MLP neurons of a small language model. Each row is named by its layer, matrix (up: input weights; down: output weights) and neuron, and shows model dimensions 0-191. Each number is 128 + 32 x the weight over its row's rms, rounded and kept within 0 to 255. Numbers have three digits each.
After each neuron's rows, "fires on" lists the tokens most often at its 100 highest values on Wikipedia text that the model never trained on; "fires after" lists the tokens most often just before its 100 highest values on Wikipedia text that the model never trained on.

L4.up424:139165160126152152112084136136087072173086078165062101122109180080146066142180093095117116167155102162111152094107185143131172084125146181107140158167165157112134168117158082184177103114144143090129161089150138131122122140072148078127140149078176127169150113112104167095107137081138175162101109160112137157115124156127172111172158181149154091183084099146152100169140088122101180123175141104149108143125094127085128143114101110129108139102129163151145080125138100075095144127101121103134125095078051114148132157051127104100088115149142137131148064212182102133101154102183056121
L4.down424:157068133143114158143108104117118142100174145107157169087143139151101120081121124140161170119093096156144098108165080123117112163156117125120122098119110112083062165130115157121149151125168149134160178156048108097066128131140135161110129069194075180124145105173125064129109111109128112097101145118151118113065158085125093186071073103103091162112088172103144131126152134200168099106120124131154058078134196099164093125129143086156164100120089155085116056071124105187137084072083134105090143184108122139084138127181142145158137174128106141156126130098157117116112099199097178148
fires on: "res", "ir", "et", "way", "ric"
fires after: " p", "o", " P", "p"

L2.up665:065179096139175115149129107132093154155104070145133137149149077104157134123149168135096194085112111098111155059103152156158136111196147111127159133094159114159101143174140094142162130115143163143201141156176128118155150153179081166185102145122162105151106151121060127091145067111115157162130168128110121122147180087170167137085105112117153110135136155155131156140180131066122103177071155108133082094138155121135191131057128117146101170130111181101103094078078128184082164100095098100136059071115143132138158125060166169134146143129117141173083165126141137153135061109176140108
L2.down665:157106108135107125130170114132158152103111174096164122094110116098111094149097156160143158159128092142106120172105188081171143202129206087099157126085122129136112131096144133165143130081134141090087138157126087168159186125136176135073147133119087105156162084178084098120086112071147154100147183094218055180167134080090117163135158121168113132121125171164096134193130107190079135086109163070192186110152099127207095123136093089103123119122120101117090127122135171137128136143112155131119175138108125113123126154140166158085051077121135150106075119095145145141119077154114131166
fires on: "iz", "ic", "as", "is", "te"
fires after: "it", "c", " c", "rit", " C", "l"

L4.up404:109105165203188163082133138123057166153182145149105129161104129131135118140140086115118114123075077076096155135175090114146090166087136133148148162174148129143168143073180146113144090114100175094039123082104124160132135105118150131138117130123146085109182137130140056090086141093134168197145146103088117177143095129130070104146124145126140093172107091107133173108083114138156152138137188151156148123153160123075180163155154117139138112157083150134112132146138134121056094186139142144101158101101084143061086157114120112093142129193078113128134092223140154119170160186146123158
L4.down404:093095141143142118156114101166116199084082121137067136071128139087150097136069181150168163119107069122150107136105136076161118121091133136139121137136111112101093209116086078170160136117117173134145088133110157135131161083129037114117089160145163168160156208187102143158163159107111089124156162091140130125168192100120121079184176145077126115157152153118153158177085142161102143136126067157166111166125122187113066141141105081131141135163116123101136110058128155106148080128193174183132146133128108106111092093158087127163151113148163124157101134202116097119102154107133149167
fires on: "res", "ur", "en", "et", "ot"
fires after: " p", " P", " d", " r"

L4.up383:152191159105144192077133176197115151174180112186170145134090160127107146043159123182143119098132191126160157184131129135106126152081143124140111121134115093087082163139120105097101125094118157102109128153113128137144148134164111171158095061160140154114142145166040115112144101131110162071063123112145139133123121136143138125158148092143122094138147116148091083099102146143070130128128164106093154072183181085121112127121174112189170035079090142106152159117148119138126129105100181077095145101106136072132118089161105074157161103083143125151109169109205123157114110130157111070
L4.down383:097175124093132057118135122143129145088160157103165120163088138103174170086147132141130147166150141117164205105066096140118174148153149154099137099182148118129114099108132100127145138119131134108151137135127147153156177163145128135096155116118101138220135166083105152119126128164150136147223170163097124130156114144124114124139166155146101133040155141122157155159155110182129136062137044117152193165126161155153146183129173161108061089185090093127161125122178127124122148156086148120155161138126138088168150175073128160076120069182118178091104083172077159092117159186143113134
fires on: "ip", "in", "ber", "b", "v", "ific"
fires after: "ic", "om", "le", "us", "is", "ign"

L4.up199:146165116081100141133120111159062141151147104146165184152176121146116132194092128077136069137145096143212121155167067164103197128104136088096114098081138075096114109121093149169170181173166169142115166120149120111090088128164130120180152142149115210156067138101105091140093128161107139163094078126153134119112086131194125145096153085117161167141123112154155101139136154083056108084169108151131117114163141181168149146146155160216148136129204122085159138158074119136162136165135143161130168130116107103133149144086156107129173150116098110162107106154130108133121179159075098085
L4.down199:116163079185114132120091101113149122167071101072171081105097135099099128129183134099139140163124125065134162147069195124072169112141133124147152101163144112109175204053116120100169108058096127102139120123163139138154123166134154156096138079110179100140104107149112153131105117059082107139120124023098135132099112122143116098102127122136143147104137114126100081127075091127093175139051106159118147105118122119117136140116108135170112159118089095135172101062150151078187183092122082117085148115150103117129176064125187127090133163113113149140109094086162133102073067140169106164
fires on: "x", "cl", "el", "r", "ri"
fires after: "a", "y", " a", "le", " A"

L4.up180:123083088109116184131153151107118194132160116117092164160142110107109102162183110099093137165160206095114068141086121169135117115131126165173180080128108078048118142160117145146156201119152114117141115122079137116115099092115174137144155100135136113138097128129078114180085115190100139170093128112126065104113149101120107124133150091136152034114075148111142183105110091127072126121083141144106140151129069159107158168065163152176096164098119090134111132058162098166164116078104104099161094122125187147140121137085119042163129091113169094106164098129129123075144141079114114159
L4.down180:123199128161142155169106183093151077094156180149104099119121166149149118097209127042120136139114083104139175092129170147143143103160148115127099131130119094109151197100138139183123104149136093129179144147142236141116120109129140170139096111126102160099152092142134139170192101112130127157127166198134139151153160164187124171164111110077142113127177147143141100099108098154157121082120109117118115092140169069144129111174154174090122109145089162143185085153141089127136115144171144078094154101111157172141104153143047129100076109049113114104129161087130107143092196080110157147
fires on: "v", "c", "g", "l", "ge", "ased"
fires after: "le", " ro", " rele", "ab", "oun"

L4.up386:127141156106118117117143103143136153124124094167115080076111128118171148093086089111088163156169109108138120181089092172131131172082171126141124150171073190083125151086113087100182152107164118073044125132082105133111121155084133159156095141111047131108188134086165119198110130146112181146113199143153090203174102132105139114151083156153142117138137175183158181125148104155141152168092110150095124118182129122150158108167122112143176135160141145133097104096131097123102129127116182090113178057099134103110186124206164136157127071157087162103151122177103089101132105152158108116
L4.down386:106145096137151151137196125140140156163104132105145115110171105129140099170105177132103094091116152068081113119193072154103128153054157147120088113080128059135106094120102163146080152152129166120086160155112112138107128187166103093076108105095117090104110138091068098198079129151053110140131138141151080180114152190121131125088175151128141033108151140077130129148120159170095178162176109204095146114102098151135119128066132155115131069124142127082141147128113150133150130111112062132098175101173136083134135150075087116149156081124099135164149080118105108085132168173106144102
fires on: "en", "ort", "ast", "ot", "ly", "ong"
fires after: " l", "om", " m", " r", " p", "ar"

L4.up64:137189130176124153074129118155146176135153073108167070178112141111128153123165130111156117094181114141161123181156141192120116115159108144154150062090116107132123139149146134122160171134123164104061108125130165161149190086139197134119083133124147146165079057124043142116135086155152110118125133146085097100077131101128114086205161097180085114113132092131140097114138114162117118156122117151123129136144146112145164213087121117161126060155165170112105132113126107173123104101111122117156175148010184115133103078085129124146074086144115153106139145108157105123194109174100132165
L4.down64:093171116078110170093106138106097114118177125179139144146152113133110107102114145171124120152112140115087136168133152113116087182070116093200160107116104157104149181095110148132122145052092131142124079148190098056117077172186098128069193160147097129089143138070136151121144109096100122133107109134139165130154155145205146125164094087140214082141133159126156166083102109128103098084157140158142200135097191148123112101165129134118128129102132118138144094179149156132108128200155066131040156140140133124108145156127144123174110172090133079107104171114089104127163188095182120113
fires on: "v", "l", "ip", "r", "al", "ge"
fires after: "le", "g", "is", "ic", "c", "st"

L2.up86:146114155151072113132113172061157096187144152138113158110151072109140127072175150164132115151108145063150124102138145118167081130111136147115106086163131157136131197148115104130135116132108183112141161140118112148167095163168136154129159130159150187144093124159124145074080095109104135131145123095142104123169159103065110198146089185176212131093113132143138095113179064120139169152086140169108091050083164093139139129129170142151148167128127132106105113192095164190116097087107111117107099140072098127075114105101152134181187085178085111182100175199140124097102084149134133119
L2.down86:147111184104097147112173165170194125094120086120112174100112146134091147180169076114131115164165166146136119144123143148128139206068089131089148143049097115138127147136153127092064160131186132114117122149107100047113067095055101072094125126123164091088054117155136065171159116157182102107052152119097128181103147147181129145145134120132149073165103087136124161147183159109063165110095114131097150143117127137134130213131167093121072107161112112163184118095110104116155147125081112129120156137137109107182090124131156084129129142124121143161158152125142095098139142137085096096
fires on: "ion", "ies", "in", "es", "ation", "."
fires after: "oc", "ec", "ect", "ers", " spec", "um"

L4.up373:126131156114113099127096127203125129101134097102134171154156194108141164144103091115149083099158115174079157089142107110120172157135064136157162161167161169121100204111135144135205130099181096133143158141111035160161115098142066153139170057118199105129121079150112158090154150112174069157106219151151118137128133118112134142152160124136113135128125165163092142150136153161118129184184122131143105134127118129128101071126133200097066122091190095071190113171151152146095159121107179100120114161132077131152096171101118101120112122071130161119144098129142090106126067129107141143
L4.down373:111128102146165139182097111128163135138104147119149092094015139112129074161149119116130142137105139039135102140139155178124144085067158098147119117110070139141154122118120116143128116201135106178154126181111188126090157145129099149129081173168169161197112179084099143171173116137107120150111090126133175149116124053166092133154104118076170143091122188107167210108146104137149145095124146133178129103146143126076102092159114096136129141130100176105111131153108125095151088136131175155105138105142154067033142123151158139077110110161080148108134114091134132141100091157135084045
fires on: "ade", "ied", "ate", "ased", "ic", "ated"
fires after: " m", "if", "ul", "em", "in"

L4.up164:177178150119124118080120110083106075150076079158136168156152157118093104132166123078066097130126134146124134119117108136152226155113147124173085112149164146125117112148104088054148158170112162117199118111173142140101093162160111173130106088069132157109151207189128143175162142172115182121127133162124118089108140150130147176096119076085138094137138178121061105169107090104181135131154073141114111107153140142140128091117108113197146157125093058158186058180111152116134110128103174146135132148137138077134148143122097154117161118092055103134129119120117110165145172148093183177
L4.down164:106158116131102178245163162151142118101105095143111150123117135105167115134126176139132126106135126183183068130092112150154068125135146126099163091104083061152081140076155114151096139140157135132170087091179105146178135089133128032112142113106121126112079089164150182086158131130135048137102131200079113142141143114167178100094145171133126115126120086107183076089098107102110136118147138124128155140124144102150107108210082143102130116167140084116148128121110129140140055144136090125184085149155160179162116108176101060116117142166137122114117038147154122091155122124158138116
fires on: "ign", "us", "cl", "r", "ash"
fires after: " s", "y", "ens", " W", " pr", "a"

L2.up77:081126193070138112192139111076097127174133134150120118113149105092086130079122124100107120118172157096098102129226133220152102112160165111128109083169113172143143114137184142154077098074154108121164135179133156132107218085192108154155152127151113105156105157128078084130110126179141129131086129051122185170112125087123170097180061099122109081122147178121103156131122119119153124146087125091132141089139160154106187126087164094128055162179112155143124121091139113167070123129111160147126148084139147110094170155143105155127077117108126089165122127157106168112151100100142101146
L2.down77:167216099111091139116128163106071114166173117117129117120138165086156111093146141125118127172182093092089170141135115134114106121125126120070122156122136154116150181133111085188038113058124124112107098126129058098119141152082115154137131166142128108157144179145174132086094161123178125165158128055088085141162116147103157109168087095234187137134143151045129163146112130172077106070080138121147190129160082145096114072137123098165120147128152135114156146155139151162122165097165165132102157131150141155140158104058153121168063117076107139118169141132117114142137162150124108169
fires on: "is", "ish", "iz", "en", "ic"
fires after: "l", "v", "p", "al", "g"

L4.up218:118107158148153125129157142150059090157085099136114107184108119148131077134161075160110175198053075122100100139144101106159136149111112186159163172124105165138110088156197066122184093146097138072097155109085181136121169123116165049094120165177117145125111054151133109135108148100141123136123188101168123100117139107172108159153130140123099118068056136134209148172085063162144085111155129111131150115120162118137119135083157171142183090132084114144125116161127096131053092136165116078117129118124140121142116113089112063113100135162149107168144086130136135113149051123100127115
L4.down218:083105099166101103122153122078139113112128113105130114097179126145095144153105158123110159111201153139130157169158087133083169143095179120135105104147146124133071121093090190170129150114114153136203162106134109207124121108124128143124096157155111152171149149098135159106163124085141081152114236143108149110138167143099157149126137163101148169166138177114122171152070176102126138128103094126163159136169160129114097056102143060150144107148114162108156196032136101155143136110156126159118139148087045134069129082159138167127151132151135123149172116155214148198133169138136132182
fires on: "res", "id", "e", "ri", "op"
fires after: " p", " P", " res", "P"

L4.up487:092138110175110164131162125137170185129213118116128137103120168086164071138109170082172110056119164026103138117146131147033068157076098123111171144093142111156148138103153180176176117058106123109125136128185087132156115167116135092156134106130137133116111120069103109170093150142104157107109156099149140163081150098149151156154131149144088087134124098123122111133158103099161125133092203141124119127102121131115125186127155075120092110114185116223180099175130186099137129143129127071157116115129084158095110138177090142055139139101084149150143104136094131147141102140105097152
L4.down487:128129112135090111151087153121036142092126154152135045109062065085111138107156113165166116130070114184087139104148148119122114125160131161091179096200129085139125156138152147105132130153159144181170074094094109134078066096089142098138092100138096101165148183107120152108101158182122101116166118167112187119145072170114106169101134172170124146132145112133185157146139101149109172116126081128152095145075120182156141143141078109121154182090116063103171062141126084098159081134112146180101173124139182078144098134133123138177143140151155162076119133127175149105134077141123087132
fires on: "c", "es", "et", "an", "ev", "en"
fires after: " D", " d", "is", " dis", "D", "es"